config.yaml
n_head: 4
warmup_steps: 200
batch_tokens: 131072
z_loss: 1e-05
dataset: "wikipedia_en"
MLP neurons of a small language model. Each row is named by its layer, matrix (gate and up: input weights; down: output weights) and neuron, and shows model dimensions 0-95. Each number is 128 + 24 x the weight over its row's rms, rounded and kept within 0 to 255. A neuron's up and down rows have the sign that makes its largest values positive.
After each neuron's rows, "raises" lists the tokens whose logits its output raises most directly, leaving later layers aside.

L8.gate408 [138 159 119 159 147 139 107 113 133 135 141 119  99 148 145  91 144 165 154 109 163 125 116 144 103 134 104 159 103 169  77 132 150 103 133 133 123 157 128 144 110 116  96 155 147 135 177  94 113 104 127 109 150 118 127 108 144 131 118 100 116 110 149 169 141 126 132 152 136 121  94 106 124 131 146 138 140 131 117 170 134 140 178 113 140 126 123 138 142 140 113 115 142 109 113 142]
L8.up408 [118 142 114 131 154 155 109 117 112 135 150 154 130 109 130 145 146 168 146 116 146  87 145 124 142 135 142 124  98 101  81 144 147  99 119 107 135 162 127 128 139 135 120 156 111 103 104 105 127  87 134 126 151 137 143 112 143 109 101  88 194 137 146 182  92 143 155 112 102 124 115 147 152 134  94 122 136 130 170 130 118 153 145  92  92 136 164 104 148 173  68  88 121 144 141 124]
L8.down408 [127  98 116 119 115 105  91 155  93 130 135 115  90 147 139 111 120 136 125 116 145 134 133 178 132 157 138 115 119 110 140 138 156  99 115 139 117 161 116 159 153 124  79 168 134 124 154  79 108 148 142 139 117 123 113 131 131 107  97 111 148 152  81 167 156 103  98 176 138  90 120 110 129 166 103 150 122 103 141 124 131 118 117 123 120 150 133 124 124 110 144  98 134 117 112 114]
raises: "p", "ter", "e", "th", "ps"

L8.gate54 [179 164 127 118 107 143 184 134  96 134  89 109 117 117 144 135 127 122 151 156 127 133 129  46 153 107 164 129 112 141 104 122 117 156 108 134 169 146 107 139 125 119 157 122  95  75 137 115 100 107 150 128 111 139 137 143 107 157 114 132 142  90 115 123 108 128 115  99  88 135 113  83  65 158  97 131 134 129 115 157 116 128 150 116 119 127 127  91 141 122  90 159 180 125 142 114]
L8.up54 [128 102 119 173 105 118 129 127 146 118  96 129 102  97 140 146 132 115 122 115 189  98 149 171 137 144  87 115 102 137 142 146 164 139 135 146 138 103  99  92  94 153 145  97 127  95 136 122 121 114 115 109 158  97 108 121 147 109 132 201 125  99 140 107 152 152  91 117 143 120 127  81 107 153 166 124 123  79 193 137 137 103 119 100 109 177 106 108 107 136 135 129 159 139 115 149]
L8.down54 [155 124 132 131 116 144 122 143  87 184 146 121 120  89 150 122 138 120 143 141 124 125 141 119 105 114 163 102 104 150 138  76 125 147  94 143 117 154  90  75 118 118  90 115 135 111 136 110  71 109 146 127 138 138 103 135 111 180 132 164 135  91 122 103 135 166 148 141 127  97 113 132 121 139  77 117 150  91 126 155 110 139 116 167 102 151 100 105 120 117 112 148 129 152 108 126]
raises: "ick", "yl", "ist", "ists", "able"

L11.gate446 [156 119 113 130 129 156  86 123 121 195 130 108  65  90 139 101 170 127 140 110 142 108 128 146 106  98 176 121 118 154 126 103 129 173  98 108 124 174 144 148 104 113 124 137  82 115 138 142 156 124 110 170 120  99 184 125  95  98 121 156 126 138 136 196  92 112 122 133 139 123 121 143  73 111 138 115 140 129  96 161 121 111 105 133 105 129 131 147 110 100 149 122  81 159 105 118]
L11.up446 [145 138 164 143  99 113 114 140 137 103 149 134 111 107 141 140 122 126 120 145 118 154  81 157  95 135  92 112 157 113 108 144 118 129 140 138 103 113 121 118 132 140 173 165 156 147 126 128 124 134 131 115 102 162 118 159 139 123 148 135 175 146  88  91 162 129 105 141 122 115 111 141 159 118 127 128 105 127 156 121 122 154  89  96 122 131 116 125 133 148 120 154 158  95 121 125]
L11.down446 [166  88 101 149 129 161 111 100 126 182 138  99 108 141 142 122 138  99 141  78 136 114 140 114 119 109 162 143 138 156 143 100 130 140 120 112 122 144 139 163 116 133  76 115  99  81 125 125 121 135 101 138 156 102 185  87 131 105 115 140 131 108 171 149 105 126 142 117 114 103 122 150  46 121 128 111 159  98  97 146 119 143 125  80 150 110 140 168 129 125 139 126 108 171  99 109]
raises: " whom", " sons", "ibn", " teammate", "Jones"

L9.gate375 [136 129 164 142 144 159 115 147 111 172 128 131  76 106 125 144 167 143 127 115 123 172 123 116 155 131 148 166 161 134 138 154 152 149 152 138 123  95 173 103 149 117 102 125  73 161 103 179 132 133 160 157 119 152 108 129 126 141 141 130 132 115  74 144 123  97 134  94 141 123 142 150 127 191 137 138  95 122 109 132 123 100 107 160  71 114 111 124 122 143 152 145 110 139 134 124]
L9.up375 [120  88 106 107 117 157 125  95 133 113 140 129 106 139 125 175 133 179 120  78 117 126 146 116 145 147 122 134  78 124 168 143 146 131 110 145  95  86 119 132 115 165  93 131 102 180 119 162 168 111 115 128 104 115 161 168 106 130 104 143 140  92 136 135 130 111 157 110 150 109 112 153 149 136 125 122 137 115 127 159 105 113 115  90  98 128 105  90 141 160 139  78 114 141  62 149]
L9.down375 [141 158 119 112 140  96 111  99 169 135 101 158 124  97 113 106 133 121 130 148 128 108 129 139 155  79 114 135 112 113 155 118 109 149 113  96  93 119 149 169 121 150 136 150 128 118 158 106  90 113 110 121 132 139 118 122 137 109 134 128 104 127  99  88  81  91  92 116 104  98 130 133 109 141 155  97 133 172 138 134  99 137 113  87 121 123 181 163 111 144 127  79 162 126 166 133]
raises: ".", " ===", ";", " towards", " when"

L6.gate307 [120 126 141 119 131 128 107 110  65 122 103 141 154 134 146 111 137  63 139 116 127 133 104 145 163 131  77 111 131 122 122 112 146 134 133 112 119 122 141 181 173 106 123 122 108 140 181 219 153 115 138 142 113 161 148 151 120 147 147 120 153 134 107 105 118 150 175 124  95 124 132  99 116 124 114 139 126  96 130 114 160 146 152  80 121 115 136  81 125 125 143 113 123  94 100 180]
L6.up307 [110 139 122 114 123 108 138 131 112  76 137 148 121 143 193  98 145 121 113 138 142 131 138 115 154 122  89 103 160  99 120 113 103  96 122 140 133 104 132 140 164 116 117 118 156 150 147 152  76 135 155 111  84 132 151 169 124 168  88 134 114  86 155 162 133 139 141 124 119 119 172 110  92 194 135 134 130 146 139 128 156 148  98 150 117 170  92 136 108  98 122 140 132 123 129 163]
L6.down307 [146 136 110 102 125 119 144 110 105 188 157 155 141 135 100 161 119 145 133 177 140 126 116 147 113 166 144 111 145 127 153 161 110 117 112 182 122 189 136  80 140 142 144 149  89 136 148  82 156  80 128 115 145 132 166 116 138 129 151 118 129 110 151 121 144 161 162 124 110 113 121  88 171  84 103 102 126 118 116 176 116 135 122 107 110 105 128 144 118 113 153 126  83 114 126 159]
raises: "aries", "ological", "ologist", "oph", "ophilic"

L8.gate333 [121  83 135 120 131 167 131  58 140 157 165 134 111 157 132 151 122 125 119 134 142  88 121 123 132 148 153 117 115 116 135 160 146 125 111  98 115  96 116  83 131 119 130 129 105  99 111 144 124 146 162 131 143 158 124 133 138 124 146 154 126 142 126  97 140 151 144 139 136 116 113  67  99 147  94 152 139 115 125 120 131  80 123 104 122  97 114 148 114 140  94 147  98 141 139 153]
L8.up333 [115 101 137 116 113 118 115  98  83 145 113 129 148 134 140 109 103 168 137 118  71 125 131 140 120 135 112 108 118 117 110 137 149 148 139 132 130  86 118 126 153 142 145 144 126 115 147  85 100  77 178 130 122 158 118 122  99  97 184 124  89 121 130 125  96 103 138 134 158 149 139 108  91 132 111  87  99 135 107 116 118 113 172 135 140  90  86 149 166 140 116  90 126 116 149 115]
L8.down333 [139 114 131 153 165 142 133 132 128 177 124 127 138 152 155 133 109 111  96  77 103 109 151 176 131 135 125 128 113 129 133 187 116 115 117 121 116 112 138 133 128 119 144 135 162 158 140 111 114 141 126 150 158 131 131 180 132 129 146 124 176 123 128 132 141  96 111 195 123 130 127 115 110 126 107 159 150 117 108  75 129 163 111 114 158 107 107 166 147 179 153 101 124 111 138 131]
raises: " and", " or", " &", " etc", " to"

L9.gate289 [118 150 152  82 103 171 103 109 117 161 118 120 120 150 142 172 108 138 165 129  84 145  78 110 138 168 143 103 126 154 100 152 127 128 114  92 144  87  88 106  94  94  83  90 144 106 130  97 150 129 131 132 113 100 104 136 144  99 115 114 150 123 167 161 130 124 109 134  63 123 150 148 104 153  94 134 153  91 117 119 118 139 122 142 111 106 140  98 145 152 131 144 167  84 144  89]
L9.up289 [110 134 112 134 127 146  99 164 101 130 114 149 123 152 131 166 122 168 129  98 129  90 148  77 171 133 120 147 119 146  72 109 118 126 128  93 145 163 144 141 143 177 128 115 134 120  88 137 113 103 165  97  84 110 163 139 110 126 152 130 161 138 119 158 102  95 129 112 102 133 137 151 152 114 116 126 200  97 110 123 136 123 109  95  90 127 117 133 120 150 111 130 130 104 136 123]
L9.down289 [144 128 116 133 133 152 122 124 131 150 152 128 127 114 147 123 107 124 152 160 106 103 131 107 140 183 132 105 119 154 102 159 109 140 123 122 195 117 145 122 114 104 101 103 145 123 144 118 127 121 156 114  58 117 109 166 107 127 149 149 146 128 206  94  84 126 106 150 131 144 141 136 131 122 141 111 178 102 125 103 128 174 133 118 148 140  98  87 165 162 117 124 119 134 111 101]
raises: "ain", "able", "rs", "née", "ability"

L11.gate157 [100 115 156 101 131 115  71  89  89 117 116 101 149 130 145 109 157  92 155 158 102 159 168 141 105 151 135 123 153  97 128 151 130 146  96 131 107 120 132 163 132 142 111 130  79 171 103  85 143 143 133 104 107 109 105 185 126 101 147 159 151 137 135 123 103 132 132  99 121 152 134 146 132 126 113 108 125 164 125  75 142 136 125 111 116 149 111 112 131 167 117  89 135 133 151 138]
L11.up157 [130 123  98 144 104 111 158  87 124 148 151 156 133  90 128 137 136 103 115 158 122 153 169 161 125 203 109 132 127 153 116 136 119 167 160 152 149 125  99 142 110 114 129 133 165  97 146 167 115 128 179 140  83 118 158 177 163 109 132 123 156  87 143 153 124 153 153  90 126 133 147 146 143 116 116 115 135 113 129 125 116 151 109 101 126 147 118 133 163 121 137 111 147 126 118 112]
L11.down157 [122  79 129 101  91 145  95 100  96 159 106 139  91 120 105 156 123 162 120 108 133 112 136 136  98 141 136 100 131 139 148 148 133 129 119 115 102 120 110 177 134 153 173 101  85 175  83  86 124 162 119 104 141 141 138 127 125 130 131  97 135 170 143 128 112 125 150  93 124 110 130 184 183 150 154 128 146 125  81  55 141 150 126 130 103 133 105 150 101 121 121 118 111 165  95 124]
raises: "ated", "ate", "ed", "al", "e"

L8.gate15 [132 128 134 129 139 111 141  91  85 163  89  90 144 107 152 115 107 102 108 137 115 126 125  95 133 118 132 202 138  97 150 128 130  92 113 138 144 161 163 186 110  70 137 148 126  97 156 138 120 140 118 194 144 129 108 117 147 144  94 125 104 160  76 125 114 120 129 122 149 135  96 127  98 143 107 149 153  77  78 142 108 146 128 171 118 127 119 133 123 139 146 106  68 140 106 119]
L8.up15 [134 129 120 161 147 155 160 121 112 106 148 101 123  92 122 148 129 105 134 140 123  79 119 103 128 136 129 110 115 140 198 107 142 113 114 106 121 147 120 141 150 145  62 183 121 143 117 105 112 168 112 117 113 114 115 110 194 140 168 150 115 110 146 124 109 122 127 121 149 143  86 171 153 125 154 103 118 126  94 107 121 168 178 151 204 165 142 147 128  92 171  86 125 161 145 125]
L8.down15 [124 127 163  99 142 103 119 129 123 133 129  88 122 167  91 106 113 139 111 123 121 126  99 132 134 103 171 119  99 117 118 181 149 120 167 123 146 151 144  98 159 175 135 115 156 126 152 113 149 119 116 112 115 156 101 171 116 115 149 173 119 170 153 118 161 157  86 110 120 115 144 142 132 111  83  96 100 148 160 155 108 147  87 156 146 160 109 121 114 149 101 170 155 104  97 141]
raises: " a", " an", " the", "style", " it"